MLP neurons of a small language model. Each row is named by its layer, matrix (up: input weights; down: output weights) and neuron, and shows model dimensions 64-159. Each number is 128 + 32 x the weight over its row's rms, rounded and kept within 0 to 255.
After each neuron's rows, "fires before" lists the tokens most often just after its 100 highest values on Wikipedia text that the model never trained on; "fires after" lists the tokens most often just before its 100 highest values on Wikipedia text that the model never trained on.

L2.up308 [162 168 140 116 138 105 116 150  85 131 153 116 114 155 155 128 122  92  88 106 102 128 168 128 128 152 158 144 116 167 104 103 160 135 160 171 149  99 141 175 187 109 116  88 166 155 140 151 152 136 132 102 160  70 161 108 130 138 171 114 161  92 125 176 121 144  90 133 179  84 147 110 146 134 146 147 146 124 151 110 219 119 102 118  45 142 165 101  85  98  81 144 111 100 178 184]
L2.down308 [182 159  67 126 171  98 149 139 127 148 164  97 101 149 154 115 125 172 192 143 167 153 180 117  63 127 153 126 144 164 132  22 146 141 189 156 189  98 143 159 112 160 136 112 169  95 183 125 147 140 115 131 159 120 110 126 112 138  90 116 145 142 156 149 152  64 121 134 132 111 112 156 152 137 159 155 173 159 102 119 124 110 138 145 123 178 140 111 117 115 118 108 135 110 160 142]
fires before: ",", ".", " and", " City"
fires after: " New", ",", " in", " and", " of", " Los"

L10.up153 [145 158 109  96 144  96 113 132 126 142 125  91 118 108 106 178 215  73 113 161 103  84 128 127  41 102 181  66 160 143 104 141 111 122 134 132 142 127  86 116 127  76 148 131 117 113 179 143 112 113 119 199 110 128 196 163  93 147 127  82 109 129 135  92 116  77  71 182 118  91  70 169 173 121 182 112 154 125 140 122 105 108 101 143 130 149 119 136 182 146 122 139 129  56 126  99]
L10.down153 [ 74 137 107 121 172 129 143  93 115 188  67 143 178 124  98 148  89 109 134  41 177  94 105 151 153 119 103 155 118  72 131 111 101  88  83 145  94 168 142 101 144 106 102 122 126 165  88 114 130 111 163  82 141 140  81 200  85 106 167 146 160 153 108 142 178 155 164 169  84 173 105  72 165 153 152 152  99 122 148 129 146  99 151 107 137 177 102 146 162 154 140 140 119 141 166 128]
fires before: " |"
fires after: " ", ":", " |", "–"

L8.up635 [143 147 119 121 174 104  82  97 135 115 127 140  83 161 113 128 127 125 127 123 137 113  92  96 152 126 141 179 178 167  71 131 129  96 150 127  77 112 146 126 137 192 158 118 110  98 203  81 123  92 111 193 135 130 161  85 152 109 135  86 164 150  62  89 146  93 125 141 163 158 152 152 119 200 113 160 191 122 120  31 147 101 173 150 143 145 140 117 132 140 118 126 140 173 190 131]
L8.down635 [ 87 136 119 106 119 162 189 132 161 130 141 146 123 158 114 137 106 147 147 124 116  92 112 138  76 153 137 123 112 147 220 131 110 147  68 134 134 142 126 113 100  82 110 108  84 185 152 109 112  82  68 116  95 136 162 167 108 170 155 142 122 101 159 154 115 207 131 178 154  71 116 114  95  70  94 134 152 168 135  67 102 181 121 142 155 152 118  86 158 101 147 176 146 165 143 136]
fires before: " |", " ", "oss"
fires after: " ", "|", " February", " |", ")\n"

L6.up498 [162  75 134 122  96 147 122 103 118 186 107 151 116  71 156  98 160 104 113 155 153 100 155 125  76 207  91 176 120 106 180 199 133 154  97 136 130 146 117 112 113 113  73 144  83 177 137  98 167 126 144 170 173 133 146 147  83 125 149 151 164 114 134 113 137 186  92 101 123 146 153 141 141 191 106 130 106 115 147  68 119 133 116 165  88 213 129 134 183  93 173 135 133 136 110 133]
L6.down498 [105 128  55 132 136 119 147 137 156 155 177 106 150 136 127 160  95 164 142 144  70 141 114 148 140  59 104  97 178 141 121 118  87 126 122 101 160 129 172 116 182 151 150  93 155 109  88 152  53 155 138 125  99 128 152 124 176  60 177 166 143 100 122 139 118 113 124 120  93 169 140  72 105 126 108 138 137 174 174 127 139 112 147 109 108  80 108 112 102 164 100 117 155 148 129 157]
fires before: "|", "-", " ", "oted", " Team", " C"
fires after: " ", " was", " Pos"

L6.up393 [164 127  83  70 127 105 147 139  88 126 116 146  90 106 157 118 163 147 148 171 130 165 138 118 116 146 115 149  91 111 118 129 150  94 103 107 123 129  93 119  92 116 132  92  94 117 160 126 129 109 144 130 147 119 114 128 107 167 122 143 177  78  93 175 197 166  73 129  93 117 134 126 138 152 110 120 118  93 103 100 175  92 132 124 164 133 143 134 142  74  96  86 114 179 106  83]
L6.down393 [140 135 106  93 118 124 122  81 133 114 132  99  75 125 158 112 125 229  91 131 170 117 148 178 123 149 146 150 160 208 159 109 114 139 190 106 170 135 102 182 107  93 130 204 112 148 137  94 103 129 167 108 121 110 134 158 148 101 107 134 124 126 128 140 126 142  71 129  94 165  83  76 123 118 116 134 102 144 125 180  95 121 138 133 113  73 188 127 140 117 155  83 101 123  98 173]
fires before: " |", ".", "–", ",", " (", "-"
fires after: "20", " ", "19", "\"\n"

L9.up309 [206 108 126 139 159 123 104 149  64 137  79 156 162 163 121 172 130  97 131 112 189 162 103 130  89 116  97 150 107 137 155 188 120 166 106  88 140 114  95 104 146 122  76 107 172 172 156  63 188 143 209 163  93 127 141 157  79 123 140  95 101 178  94  51 115 127 143 155 139 108 153 121 116 152  41 123  99 105 154 104 142 105 156 123 123 138 126  92 165  94 165 149 120  98 198 143]
L9.down309 [ 91 165 172 113 127 142 194 141  83 140 128 170 125 124 117 117 109 130  98 121  99  33 115 189 131 144 124 140  64 114 164 148 109  91 121  95 120 129 116 117 123 189 151 154 103 148 106  97  77 160 190  87 133 133 102 115  88 139  96 176 175 146 154 136 114  77 124 135 121  87 143 141 136 168 113 127  91 130 170 123 152 114 166 132 142 142 150 148  59 180 132  96 127 100 110 170]
fires before: " ", " the"
fires after: ",", " ", "ation"

L8.up335 [144 126 165 163  98  92 125  92  90 179 139 169  99 180 133  90 107 150 142 177  85 138 117 102 140 125 122 202 120 135 137 144 139 141  87  93  82  56 125 143 133 138 153 117 131 173 151 148 151 109 148 136 149 114 101  89 109 118 135 144  44 165  86 150 149 157 113 141 138  81 164 164 148 115  70 119 144 139 105 122 203 163 111  95 167  94 160 130  70 119 127 182  68 117 101 145]
L8.down335 [101 141 181 161 121 117 121 110 118 130 171 112 212 174  53 144 116 164 127  95  76 148 130  78 168  90 139 136 159 101 119 110  89 143 159 128 153 125 195 109  60 170 128 113 139 135 177  82  60 128  74  96 160 133 105  84 114 134 141  69 104 117 158 105 135 124 149 157 195 123 103 158 180  65 138 111 176 119  83  73 112 116 161 103 162 131 108 124 110 132 142 166 132 144 143 104]
fires before: ",", ".", ".\n\n", " to", " and"
fires after: "20", "19", "18"

L6.up18 [114 113  69 155 123 139 118 133  99 129 138  78 154 184 148 109  61 119  99 159 166 146 146 111  94 118 204 147 151 123 137 141 171 231 129 158  98 169  86 109  88 129  95 138 172 129 155  77 204 154 138 166 119 142 135 142  78 126 141  77 169 129 137 101 124 119 189 145  68 152 139 164 122 119 122 145 134 107 111  90 154 125  86 123  95 183 143 148 101  93  97 173 160 117 114 160]
L6.down18 [117 102 223 163  96 136 110 141 137  66 109 126  80  79  94  58 138  99  76 130 106 183  84 149  91 126 206 142 171 107 124 127 113 121 141 129 153  87 119 108 138  90  95 112 127 166 100 131 152 113  57 119 129 175 121 142 144 157 100 102 147 130  83 146 120  90 131 129 174 172 122 136 112 160 138 167 115  77  86 132 121 130 110 111 231 146 132 172  86 168 167 143  78 129 121 120]
fires before: " |", " ", ";"
fires after: " ", "\n\n", ")\n\n", "3", "1"

L4.up0 [139 123 126 106 156  74 131 126 144 135 137 109 126 109 136 140 104  97 105 174 125 126 112 130 102 124 106 102 115 221 128 149 151 126 187 158 146 143  88 141 143 152 105 136  91 170 106 101 142 133 122 203 119 178 110 111 162 147 178  97 145  99  99  90 130  70 104 138 165 169 189 199 128 153 163 118 173  98 111 139 124  68  83 137 157 164 120  82 149 129 130 123 147 133 149  61]
L4.down0 [145 175 110 159 166 108 126  68  89 122  74 108 107  76 138  89 186  89 128 115 169 169 138 122 113 188 103 131 186 144 128 195  98 124 164  92 139  87  95 170 139 105  99 143  80 186 114 126 106 158 100  92 177 161 131 162 200 168 162 144 162 162  66 115 140  94 105 154 112 161 143 139 168 100 176 166 140  73 117 123 118 117 102  91 118 144  25 162 111 179 141  77 115 121 142 129]
fires before: " |", "th", "1", "–"
fires after: " "

L4.up344 [174 136 125 100 180  64 133 157 113 125 139 103  97  82 133 125 106  88  63 156 135  85 117 116  73 123 104 124 142 209 174 155 178 133 115 173 164 162  88  80 136 130 160 140 122 120 145  76 156  87 116 212 135 156 140 118 111 158 178  58 131 132 103  74 107  94  88 153 114 104 168 134 135 141 152 120 149  82 101 112 119  40  85 131 110 155 119  97 171 119 142 134 164 120 156  76]
L4.down344 [150 103 138 175 190 107 140 142 104  87  83 116 141  86 120 156 145 135 175 105 148 157 103 112 105 199  86 115 182 177 145 150 115 158 150  74 147 135 110 126 158 130 114  98 125 186 143  56 132 155  96 110 146 123 117 162 189 194 152 136 142 106 121 103 188 102 129 113 126 116 107 119 130 126 165 148 156 112 141 119 122  97  93  76 137 134  68 152  89 197 113 126  57 133 128 108]
fires before: " |", ";", " |\n", "."
fires after: " "

L10.up461 [147  98 151 154 149  93  81 108 105 131 129  51 151  81  75 110 131 144 186 184 121  94  94 118 156 161 151 139 154 148 120 153 143 115  99 164 142  86 168 158 198 181 110 109  79 135 125 118  75 140 157 176 166 124 223 143 114 151 143 147  56 129 116  94 154  21 122 133 123 144 105  92 174 129 179 160 160 159 124 125 113 106  89 172 122 135  93  49 145 136 148 156 125 146 106  77]
L10.down461 [ 96 182 122 124 127 136 153 159 136 126  79 125 180 126 156  63 134 169 141 199  97 119 160 168 130 103 124 143  81 182 159 110 139 164 108 150 193 135  97 136 148 176 163 142 179 107 144 125 131  97 113 134 163  82 125 112 149 133  90 138 204 109 184 123 109 135 135  97 175  87 111 118 128 116 111 100 141 114 151 178  92 170 186 105 100 144 131 169 127  96  67  44 176 127 128 153]
fires before: " |", ".", " |\n"
fires after: " ", " |"

L9.up392 [187  88 138 142 133  44  90 160 142 161 133  72 110 123 117 100 101 154 142 184 141 118 103 144  39 136 126 140 207 117 133 116 188 137 134 191 182  58 174  94 161 139 142 136 174 169 151  87 139 128  91 146 114 116 207  86 171 182 119 142 131 129 127  71  90 137  77 156 149 145 136 122 158 129 120  69 165 168 164 146 112  86  37 102 123 114 144  64 129 137 126 169  89 103 150 123]
L9.down392 [ 91 114 143 128 138  74 152  80 120 108 173  98 169 127 206 125 120 130 163 126 163 111  68  92 117 170 102  74 147 174 116  88 134 149 197 196 149 226  87 120 127 188 124 134 158  79 135 162 126 109 158  93 144  90 103 135 205 115 131 106 117 160 122 132 125 153 119  75 157 135 158 107 118 105 103 101  98 129 135 147 175 119 154 137 136 145  76 148 177 135 167 115 103 102  57 106]
fires before: " |", "F", ":", " of", " |\n"
fires after: " |", " G", "ed", " W", "lev", " Pos"

L4.up498 [152 117 128 115 160 106  89 131 106 157 142  84 125 223 132 122 121 137 152 116 102 105 138 121 155 107 131 129 174 159 142 163 150 191 109 132 109 127  78 104 149 134 123 120 134 104 152 133 187 140 130 143 144 161 121  52 138 127 179  89 131  79 135 118 104  91 158 146 108 133 224 174 130 174 148 155 190 130 101  66 152  32 119  98 165 160 131  88  85 158 167 184 148 107 151  79]
L4.down498 [131 165 116 113 141 114 127 108 135 190 179 122 117 110 125 213 147 106  96 139 179 183 142  70 131 133 113 136 182 122 114 149 121 205 120  89 116 157 100 164 138 115 154 117  72 129 142  47  98 147 146 124 202 138 151 139 165 140 135 149  73 126 140  92 126 161 102 155  99  99 114 168 131  63 165 150 179 141 127 106 104 131 135  81  45 154  21 183 139 115 106 123 128 113  85 104]
fires before: " ", " |", "',", "'", "'\n", ","
fires after: " ", "6"

L6.up127 [180  80 122 173 153  98  75 130 123 157 108 102 168 144 118 153 130  76 107 147 110 141 131 117  88  91  87 122 153 156 125 152 114 136 105 170 136 141  80  61 190 136 103 123 158 153 151  66 171  93 152 179 138 121 116  99  46 158 187  82  95 138 101  85  84 115 131 168  78 121 150 195 159 128 115 143 114 139 152  96 132  70  73 167 134 146 153 105 149 162 166 160 127 157 188  71]
L6.down127 [ 85  74 105 158  89 127 113 128 106 110 162 175 173 130  63 139 154  96  89  88 114 150 122 133 143 127 144 118 154 121 106 100 124 203 149 114 141 163  98 165 138 106 166 111  74 200 121 128 158 198 136  84 145 112 136 106 145 158 143 130  92 133 159 110 141  91 107 152 130 173 176 144 151  82 175 147 167 153 118 112 152  98 109 116 140 115 129  97  99 154 129 137  95  87  68  98]
fires before: " |", " ", "|", " |\n"
fires after: " |", " "